Part of a small language model's weights.
Size: 8 layers, 2 heads of 64 (1 for keys and values), MLP 448 SwiGLU, 4.84M parameters.
Architecture: RMSNorm before each block, rotary positions, normalized queries and keys.
MLP neurons of a small language model. Each row is named by its layer, matrix (down: output weights) and neuron, and shows model dimensions 0-159. Each number is 128 + 24 x the weight over its row's rms, rounded and kept within 0 to 255. Numbers have three digits each. A neuron's up and down rows have the sign that makes its largest values positive.
After each neuron's rows, "fires before" lists the tokens most often just after its 100 highest values on Wikipedia text that the model never trained on. A number after a token or word is its count.

L3.down352:115080120074087114126146111197117152088102151177148130133117129149100140110142149156139144106103137111105118159097134076115107155141105135134139141123126150110115123159119163114087117120137124094127087148092146116114145154176126132132097129147132155151139101153123168135120141138166167121132097095096127151097131124108125158106098112152116163155142117155144128109124161128152134103131150134131123124156137083137126123094115090141171127183075112184144105121088099107095129108132138
fires before: "s" 98

L3.down62:130136132122106141117157134131140177127140135130090131094131136142139145113157139112136055172108083123101131160103095108143110098105091103151100116133149135112110108126143115152066123155187106091122144149135136096134149098118146116100103077123121145143128106118138142147123141133149146089127119151158134146130152140089162088172141170103110132128094116132116149135139097128131089098137112136150145152100065121140122184142157122127153136123193110123153107127120120096099076145129126
fires before: " |" 25, " /" 20, " " 8, "3" 6, "6" 4

L3.down21:134113107098116079099116181147120106090145139119132130093142140173141123146140128141125136107175139118159106162119099125151148125115134136116115125129170128130121120153108105070143135105092154134101157094137105139135089162118156123155116149110145104180095126111134121123124108125105126154160103143070079135112103124100109165136144114175122143141127125129119154157148213123128112166126105168102121112181107177125151121157139101118061135152122131114119144122091128123134131127146107
fires before: " " 37, "," 14, "9" 5, "ept" 4

L3.down51:142133118166121102146125128116134124130145150133100167122101073116162111139101147126127086108094143141121149113131124095109140089155082079083153118156135138106120101185123123133102099145164159167129128143138102107139142132159145151117080163104088140141125127156117107140147129116102084111155096122092129081124164159139107120130131147101093118130138133158130145148119105107097100181160089148128147174132091124117135162113138112125143120181109106145114122121123157094101120097161176
fires before: "1" 18, "0" 17, "2" 14, "5" 10, "3" 10, "4" 9

L3.down431:128071142118112149101117143125086134108106142113109148078117094137129149139148172135146118143155123111146150141127093112116165115126114095147113151123093158157101122151179107136138122125056155146098119079129111120137127115159138120141096145142110148118165110134134130181138102121098230120139122124119126124144127137133119118097108117143100141116146133118148134125135113108135079165148103159131132125109129120173128147108166121128217116118118122144094158092137147130125121127163140
fires before: "\n" 77

L3.down430:102078128150114077156081157131155135150103106150179139107162098127105113158092129140133161143120112125106084131074148159122114109126113121152147124129136126108136114107155148098155115128117093182132112092112159096127131118129106171170132151127136119164099117139141091102143092124147067129129124160120161122107116144150134149169132156103117102117123102123089136133162163145114145119110130144138087136111149134171126151139097119148129123106155160086167108133135094121176112146125080
fires before: " |" 41, "0" 8, "%" 6, "4" 5

L3.down253:140000127102129140146125111136102157119118117112119110105152117119132137139122116104122102152117151141122136153155134132181081120086132132144157133139145128136115114180129137173102116150142115135092130160153148130098136150144129124094113120128089134134137104125119148119076124146111163125126106135177142140123134117132124135150133134100129145160140137140128095124158128162118136159162113115148129108121091143139085149130129142138178129180137132142117122143125116160140161121117175
fires before: "\n" 31, " The" 8, " He" 8, " In" 6, "2" 5, " It" 4

L3.down368:163206159129116103134104111148135080124116120141109133097098132140124117116123063156137149164134097151080108130133087143109113113120142131138139116162072116137128144138083141164163148148112121159161173120115150120116152161118146124078111060143117133161133151097149131085096141125122112114094172142149081122100115107127124116111126135080127129126163126122187134113140125145168115145135124119136133165146133148155134114145085117106155124111101134110135109179133149120123129115131124
fires before: " |" 27, "°" 13, "0" 8, "6" 6, "8" 6, "1" 6

L3.down420:170137087123165086128141126104110139139137101116130146115102142143106144114170130118140141141113099148170123164170087073119136152147134145162107139132128133142126105124135148136142145106170137128144140069141137131154106170138161121119171129170104098131137102141164124139125097137112146177088121129119134151142095116134131121141119128184139175142160079097162099122137130153120126138096140168110116145127169135133157144080126138092138126089136124062106110168091139101147115087109126
fires before: " |" 32, ";" 21, " " 8

L3.down344:110205074113181134129160116116140139091119115123127116126124140115144148165148158091101129126122157113116117114091116098111124108130147125118147118152185161101122160147103101143108070113131112160118117151135125131121137102104134118127118157121141103134107139152139177132161145134111143131134089128132161145128076153148140150140093102145151208094118144120114128132112143121100080120107120177107107151163106112113146116145131124115058146145111131127101139090174127136128119142130096
fires before: "1" 20, "9" 10, "0" 10, "2" 10, "7" 8, "6" 5

L3.down219:099071112116102125125139117100110141207175113105113145109124110109104122115152142117139121112100153134134143139104127128056126107148085108116122125172169105148109107175135143123135142100140111122156165123144143140132091088114126179119140104163120125132086166119140105145114150105119095107102122114114149133121121184155146146158138158102155128067107133104115112154148110119121158149113127157113116156124142086065146159132161132122112150124171104122168135152131132135122134105142122
fires before: "\n" 78

L3.down64:123110074139158128136088097115141127122111109142167162135107141162159133126096111136125112105159141122150108115142092108165158133136150125147130133160168104144132084133155163119079105143148096127141105115081122168165139116118095130110129131126121117138095118145148140162153091166099140119126142173116169098148103138088114130114121114125104098125135121120123102140153158075145166125096170162115092115119172134120167161143108171136076088142147122119143148117164134093108157096099122
fires before: "0" 29, "9" 8, "8" 8, "1" 7, "7" 7

L3.down173:119135173133102109095142164163150151106106110130097068120128140159154108096144068159126110112138156151151125135098091135139114116136133112137172137162125107093169149108135145087093123139111146108136123142133135101123100080129148131105132137138095094121134096114138096122113134143133045144147135107112114132127119091119142157130079134091127110136128120116097142147157060099155098146163083125113138123141114128113132138111129115083121105158125140095164109088124163097106115117129164
fires before: " " 59, "″" 8, "ities" 5

L3.down360:086097102151131115115108117156135133162076149140113131154145147196094110109106096131183107122110145140123121130173133118138123167157144138141107154088094055141117111150145133121145144125148158154092135127130151090122111141103132126091120111098105146136130136127132143115105124095122161124116111096149157158107107138138157151131133098151145115135120137106143106115121066186141113146081181118172128116113131117098114143149083137109182155137133133132151116139136136088120128084121098
fires before: "1" 22, "9" 12, "5" 10, "8" 8, "2" 6

L3.down206:117000099137142100119160157098100128173137128116115133120130136137156129122104109136132123109151151142129122171113108141108123127136099128113122140097071136134131117120153112135111117114115119154140124160098160136124137117109098090144125123129142121131118143110157136145101156104136134098100128145129152151119114133145116141092107136108129141123113100115167147100125143138114134120131129133143110143141130144086116122108131163133166162109174114109095125094122135140123115159131112
fires before: "\n" 23, " in" 13, " on" 8, " |" 7, " by" 5, " to" 5

L3.down427:110148102154146158185144077097106100109129113127145162133154148149150170121171127157104128139141134111181136120148112155159123107149137115125110120150139127142087102176161116142156124119138123147131085103091127114138114085123173127109124108129110128137097135128172120110102132129166109134104120109099091162081111108128156121128149120127136118129141134111125143090143138159147111173139139112108107121109153142156148126080119090139232144125099139140149085105116141128122166116150107
fires before: " |" 30, "9" 9, ")" 8, "3" 7

L3.down226:123000137128123142143129115136099131146122136120127118114134134114144126123141089102100114116139141146147122141133145128127123111130092151141147140150126133120139121116145165158105127132139116127122123140145133149144117106110118121132127113121100134132116127136136144119119133101135201140112138144124167130135129134127174131131117127129127137119122119135118137121131116121120128117128103140132162109138137135146120124140142137135255137105142123120122132102122105120120118130121123
fires before: "1" 23, "2" 22, "\n" 21, "-" 5

L3.down421:084000123120111078168127127159152141125133125131126145110134142179108140139107138141120154147126120101100154124093120138144103134121116152122155157083120118104160161143122118093105128103105108130107121132149122120122115112119120118138109171120136161113088109106100136164129117129121129117120102123085121090148141112137113146176125133121118127119134104120130131149119135142118138112072181099131125091135105117082104100124125101129138108128132157126137124128125070171136126123163111
fires before: "s" 88

L3.down297:103051128122123151093192138124152129068158129148145133114133103137131120150124151121163130153136149139132102135123108094167153159136085118136136104128192130120130115152086163138162143141138141111116130121152136119134121147107187157111112115112149171146137140119117136137116117107074107146120108146127100127116122118103149150132130129132119102156160110100181125125130161129111110168129094084094121163082096110124097119120163130088116099180108101131141083137135147167118134103108117
fires before: " " 36, " A" 10, "1" 4, "8" 4

L3.down152:121110130123122125150093119124143107120102095163138094148128113072143108176114118131121129090147130124191140119102152181178101123148086145132146122108161147134131146126128135095116115132064117168115107103102113118148122119140127149134112146162171104150137106120177123083156078097126096126125102138113142131141147163149109120138133113091099110135086120148066127173148140127117122142118147113120121140099123184179124107107098116082101136085128138110131121133125160131139122158146093
fires before: "0" 45, "5" 12, "2" 9, "1" 8, "9" 7, "6" 7

L3.down90:120059082107148131144153112073171100091125149129093137147106109114095120149137193102137133121117134137140137103089089097165070128130188125153162125109146148085097161106129122123112147096129162151103098104150137109162135110152135148103129147131130102125132125129149121155139148123112112144112134156137154129135120131085113115134133113161124109152144154128161126131137188128135122137074171142140117089144139128143096143128138147151206121106127141106094123133135138123114127105128099
fires before: "d" 29, "s" 23, "ed" 10, " of" 4

L3.down120:106170174104133121144108151148109119119095185156137127111103112143147095122158147123140123145126089127106132118134136188127129151180113096106106127137101139138111101117096094131185159104174191145125114150124139102140113123144121133161142120122106108155127103163146126077098173129094090134139117127144124161148132152120098107111128119124130158125079123077083130163118100152134102107112107099114075166156125132151131145133106090108165147156121120152126135086138128108129122136150150
fires before: "0" 24, "2" 11, "3" 9, "1" 9, "4" 8, "5" 7

L3.down396:148146138114095103113124109134105152138136097145132129140134072107178071121150091158128110133141109114126102141095124120120135153146142144149126119191111096129137140120173135101121143138136172157153121147118161122135126166162169107067155106083067123180116062140139136112153173141140150159144127108103104173129122122120145141125133136133132154132126095099103108101158109163136113138149094098126139118121137118130115108142145102104128148116152138111123166139080162109083107127155144
fires before: " " 75, " of" 6

L3.down148:113104111145094080111167128055088153135096149166141169123105099149159123096112159106095133087126138112095134111126114131148153152163161142141155153119163127173135138111080131116125120133145160150138135115126133151135105171129106118152132096117154151102123129140119149150129170129141125108086136129148109123094151129125121156106117142152128131105147175102155151158084111126132170139122108125146107144173133170121087164169129095140101128130158143133109154111171093160104172116121144
fires before: "0" 37, "9" 9, "4" 8

L3.down377:119243123103133128123116177127127079120155095120104090130110156148116111148111155166129117168109132109102135111142142148110158111132171145091131139119116124151148137116095115089161104100096110113138107132149144140121121143153136136127115134116144118148136110138122110105152100114135093144136139116120080081164153147137123135103134121120104143161119101128144132161142111131152124137107169134114085151087101110126159142080128156139071095177111155146075126105114149147148124113141136
fires before: "1" 49, "0" 29, "2" 20

L3.down67:125166069123156143163152120116113163142125128123110107155131125115129122126101137157168127108151169139132145112122086141131160126124107191134119140064137114161110114114127131138132138121125123113136121094136166143128160117086122133109129108159119085146139107134116123146101124130152148070126168126190124126167095141140099111141138136119154132121178116127146129148093154141124141103096125119114191143151153094111093104136128136149135132194149124085064193130137152137133146118112114
fires before: "0" 21, "1" 19, "2" 16, "4" 16, "3" 11, "5" 8

L3.down169:107108142184122099101112160107107092143111160170136154114158113130091160149125113149116118152119120134147158131132140191153126144143150137100118120130082111133135127115147127116185136144128149175152151101103124110095132127141127136142128115091135118124147083171087126040159127141139123115128110124133121104104163089121121155091148129140110118137103152090134140133137156128136126154149103100146114157130138114101133158136112125090164138087103148089102130121119128166136098172138061
fires before: " |" 36, ")" 12, " (" 7, "%" 7, " (−" 4

L3.down262:115150150094119166127107175090141136163151115150161109091117167131099102096135131085100136107159130116131161126135108092131138118121138131149118118110118156133173103094109160127188157140111145114120125144137100125151150130096130130143124158159106140130152141104157132114151132080116095142166118126159165167107126105161134112122070108065135126110134099151122097102133133123157118104108141093133147123163134135097109091124165118118073128112117097120120181137144148148150140142169076
fires before: " |" 35, "." 19, ")" 4, "0" 4

L3.down213:128131132147100105106128128152077138129159177141145110153161117084137134134093146163151139090126179157100114117174118170110126096157106141145110128135178163143149081084128124107091142160144132146133101114128075125132161172146121132126130122108127119150086118104120101100130131166104077158115137170118117132167128102123108086146124111105159112102123101120167149144125100096106115115121110134136127162122132167158117095158139128135115103121116090149106096103127133091118078156132144
fires before: "0" 14, "2" 14, "4" 13, "3" 10, "1" 10, "5" 9